MLP neurons of a small language model. Each row is named by its layer, matrix (gate and up: input weights) and neuron, and shows model dimensions 48-143. Each number is 128 + 32 x the weight over its row's rms, rounded and kept within 0 to 255. A neuron's up and down rows have the sign that makes its largest values positive.
Before each neuron's rows, "fires in" lists the words (lower case) most often at its 100 highest values on Wikipedia text that the model never trained on.

fires in: "to", "up", "being", "into", "as"
L4.gate2242 [139 106  71 117 111 131 117 107 114 141  83 132 146 125 156  87 159 152 148 166 148 208 116 138  90 119 119 159 100 153 120 139 145 151  79 188  72 107 133 148 111 152 135  96 116 106 117 167 157 161 173  91 156 128  69 169  88 117 107  94  92  91 127 131 118 139 154 150 112 175 129  99 152  75 149 152 115 142 202 159 106 166 155 115  98 182 171 146 102  88 157 117 120  96 129 117]
L4.up2242 [117 144  54  87 157 109 153 104 112 183 135  29  96 120 142 148 179 145 149  96 123 123 157 131  99  76 128 160 143 121 107 146 148 109 163 154 134 157 131 118 154 175  86 134  36 102 154 126 167 145  97 145 181 110 146 116 196 149 115  80 137 136 112 108 149 142 147 159  77 123 116 137  93 134 119 113  83 119  91 169 111  46  78 105  98 156 102 136 101 123 190 136 134 126 127 163]

fires in: "to", "for", "million", "he", "it"
L4.gate173 [ 77 121  87 120 128 122 155 109 123 164 143  31 135 173 132  98  87 136  53 135 132  73 175 167 104 136 155 113  99 102 139  97  82 126 140 108 127 171 159 174 123 154  85 133 132 155 138 187  89 158  81 112 188 185 124 118 171 169 129 150 145 182  64 128 123 120 121 178 183 188 112 148 134 123 171 161 132 129 162 162  82 132 139 129 163  89 121 132 135 158 194 111 173 148 127 137]
L4.up173 [104 118  85 129 127 164 100 169 153 196 118 177 164  79 137 167 128 133 110  80  90 112  99 144  61  86 132 135 151 124 126 106 126 145 115 194  78 154 119 128 165  82 166 101 191 129 201 149  84 150 139 136 150 149 137 167  99 111 122 159 160 120 137 153 110 138 121  64 130 144 151 162 161 105  94 105  92 130  64 141 108 175  85 140 146 141 131 169  75 148 124  61 126 149  96 109]

fires in: "from", "so", "to", "least", "too", "for"
L4.gate2556 [110  45 136 160 117 118 140 108 190 115 115 187 123 109 129 187 120  91 125 163  65 171 131  61 138  72 111  60  13 120  96 118 113 149 140 117 126 144 132 135 103 168 177 156 103  99 117 164 164 135 148  59 140  97  85 120  69 139 122 167 117 152 145 138 188 179 180 141 139  96 120 152  82 114  94 103 140  61 130 111 119 182 175 115  97 149 147  72 102  55  90 151  99 143 157 102]
L4.up2556 [ 69 138 153 127 113 132 108 118 120 157 162 214 163  82 140  51 120 129  98 165  79  83 117 148 163 131  57 107 120 114 123 113 106 113 140 169 132 104  95 125 117 143 160 100  85 152  67  68 140 130 179  75  88 107 176 118 103 149 100 123 116 135 152 137 111 146 109 104 140 152 152 110 103 142 140 152 145 128 125  99 187  72  71 174 147 110 157 154 109 117 152 165 111 117 133 150]

fires in: "in", "of", "production", "van"
L4.gate2306 [102 101 155 117 121 124 174 124 138 137 148  84 166 109 159 193 108  98  92 143 156 105 210 126 139 101 123 110 118 122 160 155 163 102 119 133 113  99 128 122 122 135  92  75 116 147 216 118 101 173 113 175 111 161 149 157 102 122  62  99 133  91 114 144 128 140  61 132  98  78  75  72 152 147 150 104 149 144 103 126 140 129  81 155 103 146 159 134  55  90 109 141 146  80 101  98]
L4.up2306 [157 143  64 120 105 160 100 158  81 150 147 148 112 110 114  99 102 106 136 159 102  47 121 185 121 177 118  61  99 185 107 132 125 108  85 165 113 116 144 107 122 140 146 130 158 132 141 136 118 147 160 138 132  87 131 131 159 135 111 166  74 124 150 140 136  75 183 128 141 119 167  80 140 169 157 138 146 152 120 139 153 184  96 111  85 119 124  84 100 109 109 167  92 184 122 148]

fires in: "0", "1", "on", "2", "win"
L4.gate3074 [114 174 126 151 106 131 187 146 150 137 174 161 134  40 133  88 165 151  76 157  89 121 130 155  45 152 205  63 151  94 113 125 128 192  83 146 104 142  92 125 105 155 131 190 132 174 148 126 153  88 128 171 152 139  82 117  64 133 136 157 131 122 129 161 176 148  83 114 178  86 146  57 103 180 123 111 100 127 207 119 183 140 180 125 154 159 166 148 128 144 160 162 125 130 110  76]
L4.up3074 [125 130 104 142 132 104 103 118 135 142  61 141 121 119 103 137 132 150 143 186 132 112 112 199 121 153 200 110 180  81 136 128 120 138  79 123 153  78 110 148 128 163 125 106 139 111 149  77  96 110  75 170 118 153 111 129 160 137 122 154 121 138  75 166 173 105 114 142 105 145  79 130 160 147 107 221 169 135 102 138 166  72 147 114 106 180 169  89 153 131  80 134 129 104 132  92]

fires in: "to", "of", "received", "earned"
L4.gate1903 [101 133 133  39  88 161 158 108 157 118 123 159 123 164  69 134  95 104 157 133 154 129 155 138 140 116 201 141 130  99 164 116 141 118 133 164  91 142 160 105 131 112 115 156 126 119 130 183 166 192 157 157 147 104 102 101  98 136 110 118 144  90 122 123 163 110 168 173 128 102 145  84 126 157 129 114  98 160 128 183 155 137 166 165  91 111  97  79 146 156 160 139 131 197  71 126]
L4.up1903 [112  82 109 110 188 143 109 163 169 216  90  45 103  70 164 170 131 149 110 106 134 100  76  82 148 138 130  93  92 186 107 140 150 145 133 125 121  96 125 156  44 125  99  97 125 155 158 134 135 129  67 182 136  91 139 146 101 128 117 160 140 106 114 149 109 142 144 116 164  92  88 146 153 183  90 101 145 137 131  93  78 169 117  75  96 166 137 137  58 140 187 110 126 120 109 133]

fires in: "who", "came", "was", "come", "demonstrating", "played"
L4.gate3112 [131 168 183 138 170 118 140 114 108 173 167 116 169 111 154 174 177 174 105  92 109 109 140 163 143  97 138 135 129 129 161 155 176 147 181 129 127 115 159  92 154  96 122 119  93 128 108 120 162 145 105 103 145  74  90 117 212 132 138 141 130 155 138  82 142 149  53  56 118 155 136  99 168 140  82  78 131 128 130 145 134 154  79 135 138 151 103  88 158 137 149  98 121 123 110 101]
L4.up3112 [117 145 148 114 147 136 125 178 168 109 124 139 108 146 135 191 151 161 138  97 131 141 152  56 115 119 155  90 156 126  52 129 116 155 115  54 136  88 145  74 151  76 106 129 176 102  80 128  92 147 126  99  58  94 130 181 114  83 136 167 139  73 170 158 208 142 160  69 148 108 162  80 119 139 100 124  89 127 131 104 179 106 124 146 100  96 180 142  68 105 150  98 128  95 149 165]

fires in: "of", "for", "support", "following"
L4.gate1023 [128 159 202 142  84 100  93 121  59 197 145 133 156 110 169 135 138 149 179 125  83 126 137 142 137 108 142 172 149 155 128  77  80  85 115  87 161 129 148  97 159  91  85  64 106  96 143 155  97 133 109  86 103 153 105  88  88 106 140 130 146  83 133 146 185 174  88 167 135 191  91 177 154 119 115 167 165 156 146 134 118 194 163 155  98 168 160 129 143 134 104  71 113 165 135 142]
L4.up1023 [152 132  82 133 129 107 104  92 104 148 151 124 126 108 224  79  96 164 124 142 110 151 168  82 177  82 134 133  92 111 112 109 119 135 124 151 115  82 123 125  99 150 122  82 104 157 113 161 134 138 209  55 154 100 161 146 125 142 101 110 114 135  61  83  87 126 169 120 150 178  84 133 162 175 103  39 144 137 144  95 100 141 176 201 123  87 110 163 140 138 148 145 109 125 120  99]

fires in: "of"
L4.gate2188 [202 134 151  46  76 113 133 122  87 212 119 128 152  48 157  90 102 123 134 114 124 113 121 137  96 100 191 110 131 126 107  77 129 168 157 178 133 101  93 100 121 118 137 136  92  89 132 167 137 168 116 129 117 172 113  99 139 106 156 144 128 161 130 122 129 120 129 116  99  89  66 155 148  73 119 114 167 112  82 176 121 134 129 106 147 103 151 134  96  80 149 121  97 174 145 123]
L4.up2188 [127 107 117 104  76 119 121 142 124 171 138  97  90 109 103 142  99 102 117  95 154  87 128  95 142 146 180 132 157 140 120 120 123 125  53  76 168 137 142 151 108 133  89 154 177  99 136 111 157 178  93 164  84 115 101  64 166  95 114 132  97 131 129  86 124 121 126 125 122 100 148 170 131 145 113 134 146 175 131  80 179 159  96 102 136 138 139 164  95 104  91 118 152 136 109  76]

fires in: "as", "called", "and", "related", "described", "included"
L4.gate456 [141 169  90 179 176 148 124 152 180  89 130 107 150 102 124 109  80 109  86  90 129  59 121 135  84 120 101 150 107 165 114 112 180  87 107 144 133 143 129 130 147 132 142 143 141 115 140 170  91 149 125 112  84 184 153 146 154 183  90 183  78 177 113  91  71  95  52 132 127 174 157 180 200  80 122 127  76 209 157 133 131 165 134 178 138 129 107 149 109 141 129 124 132 192 110  88]
L4.up456 [111 137 114 124 145 137  61  74 150 140 148 157 135 128 136 143 119 120 138 126  98 155  68 157 129  75 118  84 121 184 107 154 158  89 155 135 101 111 144 137 146 127 176 132 127 176 120  96 191 114 114 136 137 147 123 141 131 166 192 127 168 192 132 142  70 143 159 130 159 123 123 170 153 118 103 144  85 125 144 133 103 124  55 144 105 136 124  99 116 139  97 123 120 119 107  92]

fires in: "would", "which", "it", "that", "who", "for"
L4.gate2961 [103 109  75 154 146 209 107  83  16 124  70 140 210 158 136 157 123 133 120 124  83 148 164 147 130 160 128 139 149 137 135 134 166 137 104  92 108 149 136 107 108  71  85 120 148 155 131 143 172  98  93  33 132 132 129 142 111  88 146 167  95  74 142 152 107 167 135 101 123 112  81 177 143 112  50 175  98 121  97 117 110 134 196 132 100 142 121 161 153 103 158 143 103 145 198 117]
L4.up2961 [177 149 142 109 110 147 155 128 119 155 113 168 178 148 115  86 103 138 113 167 121 158 117 127  93 122 165  85 105 140 110 100 133 131 163 142 135  68  84 118 132  99 137 107  97 117 154 172  80 172  86 125 100 134 104 148 132  96 151 126 120 107 105 154 176  95 135 121 143 130  88 142 140 115 123 144  92 134 146  86 125 100  39 131 119 112 136 143 137 154 128 152 119 122   9 145]

fires in: "with", "where", "there", "1", "and", "which"
L4.gate498 [146 139 110 160 132 122 141 127  36 109 118 109 147 140 192 124 170 109 150 123 136 118  80  70 149 102  96 124 159  80  89 147 129 171 155  83 120  84 137 114  88  75 112 145 172  99  97  96 140  82 130 134 116 188 183  68 131  88 105  94 156 117 102 151 141 148  99  95 112 122 133  76  92 121 124 107 175 146 107 156 117 107 122 103 179  94 100 140 115 175 105 139 196 202 148 132]
L4.up498 [160 146  93  86 155  52 147 136 160 148 166 126 137 122 134  95 120 157 141 144 152  91 143 142 144 154 105 125 162  95 122  95 108 159 145 162 109 122 151  92 111 157 161  82 145 132 116 135  97 151 129 104  93  84  77 120 132 134 145  95 167 134 136 115 119 129 142 160  99  99 111 182  90 136 128 140  86 134 151 176 110 137  98 116 113 145  73 129 103 150 120 121 135 118  61 110]

fires in: "to", "of", "from", "than", "but"
L4.gate3027 [134 100  71 130 133  87 106  71 120 153 199 141  98 161 182  95  94 121  76 124 155  96 130 129 139 139 142  95  66  78  86 168 145 177 144  51 100 129  76 113 106 153 123  83  89  88 196 151 158 150 142 152 179 127 123 174  92 120 141 126 174 160  97 130 165 145 110 143 129  81 121 173 180  56  82  65 150 144 133 136 117 114 110 121 190 118 101 131  88 132 116 131 133 163 147 105]
L4.up3027 [137  43 172 175  63 143  92 164  90 140 199 143  64 114 122 129  98 117 104  35 140 112 163  99 169 161 160 121 173 177 140 143 163 115 190  78 138  94 152 103 150  79 119 107 148 179 172 148 139 106 137 153 183 138 197 138 141  91 199 116 169 117  78 123 121 109  83  99 124 142 141 115 148 114 126  62  90  77 163 183  92 110 116 200 113 113 130 139 131 208 117 110  98 159 133 164]

fires in: "first", "second", "aon", "3rd", "fourth", "a"
L4.gate1808 [123 130 152  69 126 107 123 153 122 133 168 147 133 108  79  70 156 117 152 110 114 158 149  79  77 137 143 201 152 107 126 117  66 119 175 138 124 135 138 117 127 109  74 188 153 102 144 169  80 145 111 145  96  94 230 153  81 100 115 135 186 138 141 122 172 105 126 101 111  74 129 135 106  98 155 113 166 173 100  89 119 142 101 112 113  64 113 126 115 182 148 199 175 150 114  58]
L4.up1808 [126 141 148 155 111 152  88 190 115 134  67 130 160 120  32 120 118 114 163 138 125 103  70 123  77 153 160  98 166 162 193 111 167  89  98  87 140 127 151 118 121 129 188 193 112 132  93 111 131 140 155 194 128 112  80 138  59 125 151 114 166 152 157 110 149 103 133 163  91 151 148 118 129 106 155 188 115 130 120 132 140 152 120 113 111 130 168 202 117  68 173  92 159 132 130 174]

fires in: "1", "into", "and", "so", "3"
L4.gate598 [148 139 182 113 135 116 121  84 140  94 149  59 169 103 114 169 148 130  77 110 145 106 128 168  99 149 190  96 126 108 113 146  55 146 122 138 160 113 130 127 132  85 120 103 134 124 160  97 176 125 122 128 144 120  65  89 104  65 165 122 135 183 139 119 145 128 143  92 126 114 146 123 145 125 112 135  97 126  80 216 107 133 150 146 113 115  93 167 108 134 124 126  64 125 157  96]
L4.up598 [206  94 147 121 187 114 168 118 109  93 127 167 167 131  88 143 103  85 123 157  84 117 108 127 129  78 102 113 130  53 165 137  51 127 144 110 142  94 164 131 158 230  99 155 171 117 110  85  96  91 139 100 167  84  76  91  63 132 120 164 145 188 153 163 128 143 197 152 104 140 136 120 123 107  93 105 106 134 158 131 118 117 105  90 150 135 159 183 171  98 143 108 148 166 131  79]

fires in: "1", "of", "that", "in", "to"
L4.gate846 [106 137  99 109 134 138 133  98 123 143  96  83 136 151 177 137 148  33 158 120  86  68  78 154 150  60 123 121  77 113 159  83 122 139 182  68 139 100 161 180  58 111 153 118 173 104 231 166 166 152 119 114 135 164 109 133  93 128 147 130 125 143 118 141 139 157 128 163 129 128 116 136 168 117  71 106 162  57 145 164  77  72 172 137 131 118 125 130 132 105 147 138 127 165 144 144]
L4.up846 [115  96 141  53 125 135  81  96 168 109  86  88 117 178 117 180 123  69 145 146 161 118 123  79 166 120 112 105 200 129  98 146 113 132 117  68 192 116 178 129 111 132 190 117 184  87 141 114 123 114 113 167 116 167 121  80 190 159 121  97 103 116 126 125  94 123 143 124 113 165 138 152 166 192 142  89 147 116 101 158 159 109 144 150 156 163 136 120 103 160 122  97 150  48 137 108]

fires in: "time", "years", "first", "third", "second", "0"
L4.gate3040 [123 181 188 111 105 151 103 177 165 126 133 136 183 118 136 172  80 124 174 173 165 117 114  97 113 135 146 201 120 141 170  99 127  95 138  94 109 158 146  99 139 144 103 117 166 172 129 143 128  84 139 158 129  80  98 139 109 114 114 105 162  95 108 185 121 139  99 112 146 167 134 148 160 123 150 138 130 138 131 194 111 112 132 137 153 154 191 183  89  97  96 157  96 126 174 139]
L4.up3040 [141 162 130 124 153 162 122  89 124 134 132 155 166 118  79  74 112 187 193  61 121 186 101 149  64  76 154 136 114 163  99 100 130 145  92 112 143  88 125 155 144 109 142 137  85 104  97 132 138 156 115 160 147 152 104 218 131 107  79 103  92 151 193 136 119 127 116  84 126 131 143  75 127  60 161  71 118  71  91 125 169  64 111 105 142 116 120 165 156  97 169 116  83 105 151 165]

fires in: "of", "for", "to", "at", "chairman", "with"
L4.gate366 [112 114 120 148  99 202 112  81 131 141 104 117  96 134 139 104 126 109 144  73 152 126 101 121 105 101 187 212 165 178 179 115  70 121 111  92 139 174 102  60 113 105 166 149 160 148 187 196 182 124 171  94 152  78 149  75  92  65  99 129 136  98 125 150 189 184 136 159 141 114 131 100 129  72 134 145 140 124 121 173 203 151 127 126  89 149 127 123 127 130 145  86 111 143 107 110]
L4.up366 [116  95 151 143 169  78 127  68 109 121 118 145 133 138 137 123  88 167 171 137 102 167 152  88  72 120 153  97  76 198 134 123 101 105  85 150 155 116 133 103 139 158 167  97 122 140 136 121 152  82 143  81 127 133  75  90 114  99  38 105 122 157 183 149 167 146 107 156 127 115 149  76 132  31 101  99 220 116 110 119 188 111 150 139 113 116 107 154 134  52 134 112 120 125 135 134]

fires in: "to", "in", "of"
L4.gate1603 [106 149 133 127 110 165 130 143 164 147 137  94  62 154 176 186 150 102 137 156 111 130 126 114 147 143 117  77 136 156 129 117 151 147 136 120 129  68 142 112  75 162 182 114 131 119  76 156 156 115 144 136 137 148 150 149 136 177 116 110 110 103 155 130 134 132  87  87 121 116 177  94 152 134 122 133 172 104 143 122 148 126  62 162 129 131 199 142 142 115 113  98  67 171 101 111]
L4.up1603 [175 182  77 199 101  95  46  89 159 123 116 114 118 101 185  79 134 149 177 105 153 106 136  69 152  81 112 170 107 121 142 139 148  91 139  76 162 177 148 157  95 106 147 163 115  77 134  93  99 143  87 128  92 170 117  89  73 156  51 108 102 115 151 121 110 136 165  56 111 193  61 149 165 148 132 144 140 126  94 103 117 151 151 126 152 157 139 114 128 155  62 134 167 117 100 182]

fires in: "of", "in", "by", "that", "with"
L4.gate112 [ 72  50 123 178 109 197 110 107  96 132  91  79 179  91 162  88 110 128 152  27 158 138 160  55 147 118  94 111 140 110 108  74  96  96 204  91 117 101 133 137  86 150 122 110  92 133 128 163 139 195 137 122  94  90 153 152  99 100 100 158 123 117 112 170 168 143  98  69  81 117 123  90 193 105 163  66 155 145 154 114 105 133 128 129 110 154  72 111 166  91 145 119  98 117 170 107]
L4.up112 [ 97  95 128 154 125 139 172 130  93 160  74 140 156 121 130 106 119 134 124  91 165 148 116 135 116  98 155 112 124 148 129 166 100 115 129 134  80  70  95  90 149 122 179 176 114 184  87 182 182 139 148  87 121 101 146 101 136  76  81 139 132 113 164 166 111 160 130 101 111 166 151 123 123  97 154 179 120 116 149  90 164 126 104 135 149 149 149 142 108 161  70 130 120 172 156  76]

fires in: "of", "0", "first", "similar"
L4.gate2161 [133 118 156 142 187 144 113 184 134 134 166 107 117 125 166 173 176 140 161 173 165 127 126 141  86 143  93  80 148 113  93 123 111  93 163 140 149 139 159  86 160 143 153 157  94 144 124 121 144 127  76 143 130 143 129 134 168 145 160 107 148 113 150 140 119 152  97 163  98 146 131 168 150  89 119 216 146 141 131  92 105 140 115  83 199 146 102 166 100 146 137  98  62 141  90 124]
L4.up2161 [168  30 116 122 105  89  88  72 113 128 127 136 120  93 132 153 154 136 132 128 179 142  87 143 131 126  99 140  93 109  88 166 136  99 103 106 160 161 180 186 155 140  99  96 180 115 143 115 125  71 153  92  85  97 113 168  51  99 168 219 113  87 137 113 147 145 160 116 142 185  70 116 140 105 120 172 141  98 135 112 134 166 133 156 139 169 132 151 155 147 143  81 170 122 107  87]

fires in: "and", "announced"
L4.gate1828 [127  91 137 126 148 189 156  81 108  70 173 119 117  82  49 120 102  45 139 111 107 125 120 115 183 124 109  87 137 145 190 151 150 153 111 161 117  87  81 162  66 125  54 120 164 136 168 117 147 156 142 154 154 145 120 122 129 132 148 164  85 151  77  91 160  79 111  53 124 159  92 126 166 177 118 105  89 126 109 185 124 126 135 162 150 127 151 179 117 176 142 151 104 147  89 119]
L4.up1828 [155 140 170  94 180 167 153  96 153 136 165 146 141  49 193 131  91 100 160 179 113 147 168  88 126 126  90 104 171 137 111 158 123 129  76 108 159 128 125 136 162 123 151  77 139  90 163  93 160 149 105 155 167 129  91 188  79 168 136 143 125 106 155 126 199 125 120 121 175 113 116 161 154 161  82 185 146 141 126 128 109 149 107 122 143 127 127 121 112  66 138 123 122 158  68 167]

fires in: "and", "to", "who", "jersey", "where"
L4.gate2542 [120 188  89 104 133  75 179 102  99 151 149 167 144 160 121 137 185  95 177 141 138  72 129  86 127 100 118 106 127 134 129  59 177 134 143 176 142 146  83 115  80 150  93 194 125 111 157  97 138 133 155  65 170 158 105 150 141 112 101 115 194 166 103 137 135 128 126 119 159 142 132 158 115 113 121 167 125 138 125 117 154 109 117 122 151 112  96  82 143 182 150 137 159 132 160 130]
L4.up2542 [139 127 131  77 229 127 177 142 141 146 132 135 138 147 151 129 125  79 145  96 119 120  99 126  93  74  76 127  69 120  94 120 106 157 128 202 165 131 177 173 135 151 171  85  73  93 154 182 102 157  87 158 108 111 109 116 163 137 152 163 117 143 176 121 128 114 150 111 132 121 108 116 159 161  58 136 119 157  87 131 181 111  90  49  89 103 155  73 127 124 119 168 109 114 123 142]

fires in: "of", "from", "for", "to"
L4.gate463 [158 173 122  93 100  66 169 133 148 155  82 192 134 175 137 201 144 145 157 148 148 180 165 117 130 137 107 126 135 127 139  66 136 109 108 164  97 110 167  86  91 133 132 124 148 125 192 145 147 167 134 123 177 178  71 163 143 150  60 102 114 116  69 124 167 180 143 138 138 113  80 105 179 147 124 122 167 135 150 188  68 107 195 164  80 209 117 159 125 172 154 130  79  98 149 127]
L4.up463 [179 133 145 137 116 108 168 170 156 100  62 139 143 114 108 166 136 117  81 133 101  91 138 147 143 121 168 143 150 156 126 123  85 125  75  91 131  84 158  93 129 143 105  69 107 204 145 163 134 179 179 139  89 112 134 144  83 111  76  87 125 155  69 127 126 100 182 155 124 130 145  91  89 147 129 104 140 119 120 155 104 136  99  92 106  56 165 109 112 143 140 122 188 154 112 147]

fires in: "of", "from", "by", "in", "at"
L4.gate2351 [121 143 171 165  51 188 116 131 144 170 154 122 102 196  84 166 140 113 108  90 153 147 160 149 134 139  89 177 120 118 167 110  96  96 103  91 127 159 170 143  88 160 122 149 101 119 181  83 159 115 131 124 139 121  71 101  82 115  57 101 142 102  82 171 151 164 150  87 130 149 104 174 149 167 171 139 145 133 144 151 121 156 152 103 108 199  82 178 141 146 150  62 130  51 126 109]
L4.up2351 [120 146 103 182 130 164 128 170 112 136 138 131 126 130 136 188 136 104 125 114 120 146 108  73 137 149 113  29 126 119  98 133 158 145 128 122 115  96 130 116 129 142  66 207 109 158 120 111 111 122 103 101  23  73 132 136 159 168 168  90 105 142 124 135 112 160 132  97  97 102 131 152 145 111  64 145 143 111 140 170 115 193  93 133 152 208 166  85 155 146 105 108 212  75 137 142]

fires in: "which", "would"
L4.gate2090 [103 131 128 190 132  86 100 126  97 155 119  99 112  94 142  87 138 124 161  80 128 167 128 120  94  97 130 127 141 151 162 129 122 118 156 101  99 149 129 124 161  99 172  51 136 176  92 204 112 118 194  91 117 117 199 162  79  87 165 107 218 101 126 156 108 140 162 113  94  90  49 102 115  86 129 100 126 186  71 155 183 136 154 151 192 130 137 134 148 164 106  67 147 135 146 115]
L4.up2090 [162 154 163 181 110 147 149 127 129  81 169 140 210 124  79 148 137 156  92 155  91  45  43 126 124  89 120 116 109  78 143 136 135 155 131 201 100 124 134 101 114  94 180 125 135 112 170 160 159 191 104  71  96 138 155 160 123 143 189 129 187 121 162 159 116 180  98 137 143 124 108  93 154 122 159 126 103 153 166 141 126 154 104 160 127 150 116 147 114 159 125  94 197 124 116 109]

fires in: "0", "to", "they", "he", "1"
L4.gate1393 [131  89  70 139 142 127 187  86  57 151  94  81 109 192 110 154 158 133 103 155 117 147 176 149 170 146 128  75 126 138 161 120  52 107  79 167 172 166 114 113 118  98 168 114  86 155 126 126 101 166 126 125 199 135  88 183 158 115 124 152 167 113 156 143 108 132 110 115 122  82  88 150 174 138 101 122 154 150 121 140  79 147 111 134 156  73  55 139 168 147 172  86 112 147 125 105]
L4.up1393 [134 165 118 120 161 116 165 115 142 155 156  51 109 102 120 164 143 179 115 148 140  84 122 136 132 119 171  71 163 103 141 182  90 140 138 129 105 164 147 175 145 156 172  85 123 133 134 147 146  79 103 104 146 132 115  47 123 111 191 133 152 142  99 104 138  88 193 110 132 123 147 148 103 122  62 114 111  97 155 100 148 124  83  79 116  61 143 131 135 107 170 122  99 152 153 161]

fires in: "known", "to", "who", "come", "votes"
L4.gate2857 [151  97 176 198 100 107 126 145  88 155 107 125 166 155 150 139 122 137 107 151 163  97 131 112  91 113 177 160 122 176 125 118 156 166  58 103 183 173  81 122 138  73 124 146 153 158 162 127 126 135 146 126 173 146 155 144 120 146 168 129 160 114  81 154  93 207 108  94 102 106 119  89  97 103  87 172 124  90  93 162 138 141 109 173 145 110  81  99 140 216 156 113 154 128 159 161]
L4.up2857 [160 195 115 124 148 122 133 146 143 159 174 133  94  73 139 162 105 108 158 146  85 199 107 125  99  60 108 167  85  52  70 113 121 128 102 114 131 125 161 114 111 176  92 120 144 114 166 131 140 142 186  79 140  79 165 165  55 154 167 156 105 175 146 159 116 133 134 137 176 201  82 128 152 127 142 123 108 127 150  72  99 127 150 120 111 107 169 195 111 107 126  96 130 154 127 121]

fires in: "to", "from", "for", "off", "up"
L4.gate2202 [188 180  83 118 114 106 139  94 105 130  90 121 131 131  98 179 154 111 133  51 148  83 113 189 158 115 109 104  89 136 134 143 104 125 141 117 119  97 101 108 106 116 150 105 118  95 120 147  98 154 116 197 120 172  93 164 169 135 142 123 185 150  88 104 148 150 113 139  99  84 110 109 122 114  72  79 120  86  56 133 148 151 182 105 116 175 137 141 107 115 107 136 105 138 113 124]
L4.up2202 [159 129 173  94 105 135 110 140 128 144 176 152 115 112 111 124 151  51 108 111 125 156 145 162 139 139 170 137 127 106 114  79  73 148 102 124 100  86 114  48 151 172 126 117  76 106 205 154 147 196 100 114 113 140  93  87 145 169 136 146 160 141 135 132 172 157 130 186 100 105 116 163 118 159 146  86 144 107 114 169 139 114 107  89  75 113 119 170 131 128 147  80  96 112 108 120]

fires in: "into", "from", "to", "up"
L4.gate158 [150 156 137 100  97 127 144 110  81 131 108 147 167 149 177  98  96 110 127 149 149  85  99 157 157 159 161  96 116 101  99 128 130 169 105 149 135 176 152  91 105 127 116 182 106 115 118 170 154 159 151  99 147 131 143 161 112 130  65 130  77  90 121 141 176 153 133 162 110 139 163 169 144 117  80 207  45  74 130 193 127  86 147  55 123 150 170 132  82 148  51 197  82  82 128 142]
L4.up158 [118 140 110 195 131  98  84 122 128 122 132 110  75 153 114 106 177  97 209 183 102 136 177 135  31 166  96  79 177 126 103 153 167 170 142 125 131 140 135 129  84  91 152 150 132 175  95  52 116 144 167  78 132 109 158  81 113 131 103 144 139 171 126 136 165 125 140 178 139 144 109 139 122 155 157 181 131 128 104 138  84 112 140 112  95 141 149 143 134 119 204 104 116 127 156 148]

fires in: "of", "in"
L4.gate2598 [119 121 172 110 154 143 121  81 121  81  98 147 142 126  91 103 190 120 119 112 126 128  59 107 144 126 117 135  75 107 125 115 120 127 118 177 165 150 109  35 141 140 145 114 100  92 122 148 113 106 150  80 155  82 128 138 138 106 132 157  96 158 100 157  85 118 128  53 139 114 134  96 116  82  79 142 116 140 150 124 115 112 156  99 154 143 161 192  80 133 127 105 137 131 106 106]
L4.up2598 [134 166 163 148  83  87 134 116 124 173 109  74 129  77 112 107 169 106 128 102 132  92 114  98 206 124 145 114 189 128 159 126 124 123 133 151 135 183 144 183 133 121  93 159  88 140  88 163 151 157  94 172  94 108 118  92 152 123 143 104 171  66  68 127 156 142  95 112 135 164 157 130 155 147 148 187 142  56  90 147 140 141 146  76 127 142 128 136  97 209 112 121 244 109 123  95]

fires in: "in", "for", "to", "with", "on"
L4.gate78 [116  94 182 142 139  82  83  80 124 171 178  97 150 107  85 120  89 184  71  84 129 153 132 130  78 157  84 162 132 134 162 172 140  93 144 197 114 155 116  86 103 115 188 139  69 147 135 117  98 149 123 113 199 102  66 179 100  86  70 185 110  96 105 174 117 154  94 146 113 125 111 190 136 101  96 133 179 156 152 107 204 158 163 129 129 119 107 122 114 104 169  45 121  92 156 113]
L4.up78 [105 132  76 135  84 185 148 137 127 157 210 155 148 112 119 103 154 207 130 148 108 133 144 125 167 152 127 138 133 132 158 154  99 141 144 150  74 129 110  93 156 190 156 139 122 155 143 179 147 127 122 124 120 142 154 112  97  56 134 197 149  60 166 167 120 156 180  90  95 122 124 175 121 139 149  79 132 183 119 104 104 137 157 114  92 149 121 104 142  79 118 148 102 167 124 166]